MLP neurons of a small language model. Each row is named by its layer, matrix (gate and up: input weights) and neuron, and shows model dimensions 176-271. Each number is 128 + 24 x the weight over its row's rms, rounded and kept within 0 to 255. Numbers have three digits each. A neuron's up and down rows have the sign that makes its largest values positive.
After each neuron's rows, "fires in" lists the words (lower case) most often at its 100 highest values on Wikipedia text that the model never trained on; "fires on" lists the tokens most often at its 100 highest values on Wikipedia text that the model never trained on.

L6.gate125:097155129129100117117131135122169094134133097148186099182151146146129131117150097153111093131136151136111135120186119144117094119139116102121155105093139103116135102135097140132118132095107085146162083098129124125109143120131117140126141163119162128153116143113129085093107161129111144140
L6.up125:174099193126126074138165134128181151164118087172171073126105089116144114100124140084108159111119109131133119118122127151148078111136107151136145134104158143160156148123113101128145146119126115108157120182093127104097182118145126174099162140133109130133120144125120141113124125127115107128
fires in: "there", "which", "time", "century", "therefore", "where"
fires on: "re", " which", " time", "al", " century"

L7.gate35:171125144130121125128098116115101098100152134146113155130121136150128128092108089140142130085132173124134121122151138119114090147115135136140148142121155120140131152112100094149147146089116156115153110090160107080143137139113149148104147114107114127135112130131137110151109137148155092132
L7.up35:156108131126125109135137140152127118137140106120118129082077168119126146067103103128088120168122125117124125160108136124110123133152147127122119120095131144125103150154079140161151144119199134101111110142130128111126143149129146168123144141091124159097131135115116126152097101139108150118
fires in: "per", "perfect", "performance", "permanent", "performed", "track"
fires on: " per", " Per", "per", "er", "ro", "ra"

L2.gate485:144149145134124132099132127070135110153142130128158165135164115102146114191149085099124123175134112166085147123118085164136122068134119109164146090132135120096107163119101077137129169093090150088126131129096135109097118131136117137144136117117128155143138128169119112128070127116110115114
L2.up485:115133119087115117094188142132156148152110113181111130093136121154090083142113104128117091116096158134142095151122133130142173168092116139103145118155140181148124135116129201128130087125138130166117117130085125152115154104160126172078157179151088141144137077112116133089138146120115149176
fires in: "where", "best", "which"
fires on: " where", "st", "al", " which", "er", "li"

L2.gate368:175118128118134144086110116107165100116112164099134133108144159165086146108111118153156141136107180125088109113140122119122114100100108114120146131137162128112140139087126132143117170115144136160100138115138121106140117130081136099139085183148155164130125086112196137108100133158096132096
L2.up368:148154104126133142137127093147101095135123165139102149116133148104136103101132115181093138113093126093081100143109110093096106145133174116123097079132103120140150156132093094168125130121069134174105152143176151112160127079127127172125143167121135114151087161064127126122138112162113157147
fires in: "under", "permanent", "underworld", "per"
fires on: " under", " per", " Sch", "der"

L12.gate283:110108142101116153153182130128104153141181120106155138128138132111084124124081129134122103131100149104137118129151117082131140127074176107152149137111123103149148091120150149100145127115123126114114105144121130103089116119113114140143165113136093101111140119108150154112130138124158172156
L12.up283:154115111130155151142135122128098116146161109099134092132123129106089105141119145122135115158108112096136104119098080098119143100125157131129156130117111117167148110105135144108162143167100155163117137152110086114109123145106075174135141111109112149089134154121148161113141105091077151121
fires in: "to", "would", "could", "and"
fires on: " to", "o", " could", " would", " and"

L2.gate209:115147152107117115130133136115133145129167122108151099149166104139097159124138120098116140189138144101117120122106111110122128145143178146151074138142160107141169137119180153121148140119101098127116134137123171156076146140135124140091126099182153180160135100104124095149163111130149139116
L2.up209:117098130145078102113116114101143083104123116126162113150184097125119145119141097144143133133105153141119116123125127143175153145091122121167096126107148144119114119151168158154176128124117126087128157144131170134081124120110102134144115049118119139172137107092132141138136128127150149143
fires in: "many", "several", "other", "any", "some", "others"
fires on: " many", " several", " other", "y", "ome", " following"

L11.gate732:155145181133116129150161120135170138128087131135141125130118112153114113141141078143113150096131131110145118103088104130132123147154153126107131140156127161122099133127135139115167150109134119132130134120183102148189124134159061145092081103112108123143168114131144164079095129125026092152
L11.up732:116127113124125095094109117098127092159097122139150160137114120092089099107132100140106139129158126177137127111112101155124132100133161131085116161103122126083099106122101135147158151105173117138097168155109103135099120120161077149165086102176132112125115185128083142122127136098075127136
fires in: "the", "a", "s"
fires on: " the", " a", "s"

L12.gate768:148135135210141149075122080112139098150116134144135142138154156137150135107108093098154131126116148172111138129175071129123097114129085131160121134141152126107113084119102148133096144145124185113158145181137167091133101122128117124117111144137160127130160121124170156093125122161142148114
L12.up768:121128149174103099116147114129147101101135127099086152119111128126088081082131132109171112107130099165153161139156141125182098092136091148117115098130122117092105113172114123110136130114107128158119127148117096116155126138117082088131114081145155151140132135110118137134121146125170121107
fires in: "of", "the", "for", "s", "formerly", "a"
fires on: " of", " the", " for", "s", "e", " a"

L7.gate458:131159115147125186148132167156155119131107132151130137122132143176108183119120114096149140135159107130110135121093133202128136148136136119159130070154104151120107114117091156096108132125146104142113133139169114178128120081125147119163142111136132142115159136106137073142151168094147074116
L7.up458:118148132118104128104114126150175140112100110138116154128141096082143141148119104118105106120151180106148115119134132158152151165116081163104171117140078103145122112147132114148128116117138137132143084166099192164152080119131123149119067149164115138133104117148168135139142130119151144157
fires in: "that", "numerous", "saying", "if", "have"
fires on: " that", "ing", "if", "er", "la", " have"

L13.gate687:145140100125113156143139115093131125156125077138120139079155130125164122082120137102160118091112119098119164149154121119097099153144107115129147136090139097087154085149114111089117132104169113113130134108102104109140124115114148065100112123146103123129115113110149098130101140106121116064
L13.up687:150155163102159144121143122118136159114101153128088110079162106133174089137090155114131160137133109088106132124145129142119133160085131179083093142165162122137114107104112105164137141125125161176112118150092150124113095152143118173133111131115101127130116122123130114171094099125070149164
fires in: "a", "appointed", "of", "candidate", "as"
fires on: " a", " of", " C", " as"

L2.gate709:146135136130122127128110131118180107146129126115100138134143111138097110118074129101102145107097128104138130148129117159133139157136095153124120132106143147114132119111091140110134136181132106130132102148126141118143120152122079119093097150137133129091158149186174139128127194137136128162
L2.up709:139143122118084135137119118116101189154094145172103104120095131119143152145173095140135127080153079182097139139114141116111103128184155130110098159114139146112099112136112135101097138131110148165108153157127113166141129119133127127143129121122146122144168154156161135166126162122097111117
fires in: "the"
fires on: " the", "ag", "g", "ing"

L7.gate330:132091155075085112123066155151134145155131130138145170164116079135130138108090128140129124062108127131121171086138122099148147094114154167118140114130139119118105085054131128104160150113136075105123146116115140100121116136122165159120099108154128097119156130110111143126091105141111116135
L7.up330:129106158126159099140091140155090121141082073135107125128147103126129115110091101147143148093114184119152133130124121129111112146129089155120168142190107122109142097047105154104142130129112105113143119140133117090134118101113117118131129124147103086118138131120121134142097097144101124146
fires in: "to", "and", "than", "or", "approximately"
fires on: " to", " and", " than", "ly", " or", "s"

L7.gate336:150085138113108158152085129157131112161140134137119196103127118121133146162097110090129091098104113125093084095091150123124093106181098150116121153098113105155116161139115105097079163144173140111180152128145151199121167134160101135109129106147149109095174088114128161127183168156098124161
L7.up336:168133140168105130173168153108151108083124149140145117110138148105119108131137154126126103113161154134050098095089182103158125101105093149140140138115119146120146115116131130106117104144077141108102131129143102153117141133118104145124165104112154169081158127114118136101120111120097087131
fires in: "by", "as", "for", "about", "against", "teacher"
fires on: " by", " as", " for", " about", "ach", " against"

L4.gate464:103105116112152135120124129093129139153120162099145152133129110136091139110142130149151106102065128127117108122150155130130140157132127186138146159135138189130121142140120105132130156103166154112117114138147099128125133145173116116131114147129141082061150133137159117128091115146109103139
L4.up464:136142125123121101084140086131135094127118076126108115163135138155134088107120110097086130120095112152133196153152124136132137116114170121156175118165117082119122122149134121102123149118156116119121105111078131117142097154104154150125129132130121132144161115131119113099178101100110094154
fires in: "due", "end", "started", "closed"
fires on: " end", " start", " due", " close", " follow"

L6.gate10:163123128117087148103119137079126139126128129128128141102133110114117118084118100111157112120113121175097078130126167133106115145151119124121124149117126137095127131133116170146109109089107123112148150090099146121159092166107128156152109147134099145097117150109121139136090146073149141122
L6.up10:144109117149084160112115139111157137123126124152104125114112149113128104088128125130150090147095127131167074144140124115087111165081141069137120136120122126103120138076145148101135139159085171109102136110106145156137130103109123120118147084129092123114107161113110151184152159097142123128
fires in: "as", "female", "executive", "of", "to"
fires on: "ing", " as", "le", "ive", " of", " to"

L2.gate487:117119119164152156100134189097114120109116108104134110140169109155121110172130106115134138144105115113127157092117131159123139143125153135156101156104140126118160126162107125130164136142136142163110083186146142174134114146134095119152148136102143166121137169125119109153159180130110089147
L2.up487:109145136137093156127140125089146107115087127118117133148132163109115125124100136137125127152090092156096121083135161180091099160123149124139067121103139134086152102141128112111107155126102149098196109161146165179146136154136101133139106147123124125150136176145160085086116142114133111132
fires in: "these", "wife", "remained", "nowhere", "highway", "portuguese"
fires on: "se", "ed", "fe", "her", "e", "way"

L11.gate122:155160119123109132099136108076141125176128088136127107100132128120170158151113112109132113141135152163127091188196162147107104146089128138103137107186149116085146109137104128103123101120140148123153101090159144099178117163110142126126113121138121159140103146130115140120116144140071100122
L11.up122:169150133158129126143130140165146136138151127099113083101140123106164088104157131134129172122140115130104164147106105098143131139168146110134094098148117112089083140148118185087101157098134148113137190069113142113142169109140139146101122131159109117131145134126123127126106149119125133159
fires in: "of", "by", "as", "according", "across"
fires on: " of", " by", " as", " a", "cc", "y"

L2.gate593:107160110090101139137144162161149109107148147151113130137098129117117157145117113144173169164149101115060114100131137169138109092173118133121105111141147093147121109117161078184135103135119143176140154161155109138100125145135122107130122144133156168132134123127139100162142180122122098135
L2.up593:089104075134130138107147097151136131141168114170140138135096166108108187161120126119160158145102099131127070167149100114092100093147175153144133091146107124089133098143140108134105146132102163132117173128158086108118124131159119123136126108108114127115121165136109131124151100095122122104
fires in: "7", "6", "5"
fires on: " 7", "6", "k", "7", "5"

L6.gate255:131117091106114094096140138082168117123097091135155177105128146132132128126149072139155109110170132150092116105103125143150184137105115158095143137111145101157109137136083125107129136147165138104136143163130146126118107154172105097101112148105139124101116155111107132122153124123153140124
L6.up255:124155191107182127091133133140179090147088112136151177153132128104109109138128120115120113110154140129118133126130100194146163135124110111115124142102121106132112134129116096132131108119143153118127047113089139131155162125126165132110082140161081156131111106086124103075121140118109141145
fires in: "since", "while", "to", "although", "after", "with"
fires on: "ough", " to", "ce", "le", " after", " with"

L11.gate136:116136107138157128149143146139188125113094103131147142134086103125152132145121122100113194183122098159142129128148103173127092059102131148139137163142094111140152153144135150145142132114108152145118128155100109078132098177115162107132114142142120117133113125106116108179167146158115152149
L11.up136:131149139108148086110133124158179108123114109142111122134161128167098216098153127139123166131165097127141095148140103156116136122168125164075118139108143084103098145128129142098106127132138185133109139065127141111140129120141095098121095121147134137105178184153114128162135135096078128123
fires in: "6", "4", "5", "7"
fires on: " 6", " 4", " 7", " 5", " 11", " 3"

L7.gate250:150139123131178152144117097107100095147140150129132156139136148111138129107143135143121122105170146169117157100167128102146131126125106123119148134179103099137116156111121136129140142103149145157145080126096182142077115139158134098129097174152108105142151170107146124120134093104142116165
L7.up250:125148115138128078139144143134136099126113170151174167119118118127109118120092135137087159115172127109148116112138135126129152143136101086125150151141105142102140110135101118124144087137128106101128123147074135167148140175182192129132129129147113139157104134165171089096091145154106142095
fires in: "with", "to", "than", "as"
fires on: " with", " to", " than", " as", "ly"

L7.gate560:129132164093127132134144153177158125091069135150120161129142152141139130143133130129126127127162093098119126124162162136121082146151086119108115129092159094104110139100135148074133143155128140150111143139132118111104157143191103166174136131146102171089158125138134134137092116133148107154
L7.up560:118145124120144119180149169126139173088138127140147158122139147157093098135131155149133118101140131092145105122120131118125131127130120112134163142115131169120116161119136086118115115123119149147167152151115161152171148134139113111133094118146107163099143092157125090147103132147118110162
fires in: "as", "of", "with", "by", "to"
fires on: " as", " of", " with", " by", " to"

L2.gate568:173136149168114143115121115108111116114162136138183150084150089087143135138163141165130107138101168167153155127145134137113096169101141127114137107101103098118163125161085116174147101122177128178092130178166152079146166158120115149127114074099133108108102116129135144119075104109112176140
L2.up568:138172108136122135137089096105111158156145134115110132106166160120127142096121132120094113159103180215117107090137115124134101131139158115108184154118090142124154160100134077136130106060130124125117077145155131123126112141117181063145111136133099139125125112106138146143090169138144138141
fires in: "per", "perfect", "performance", "permanent", "performed", "pi"
fires on: " per", " Per", "er", "i"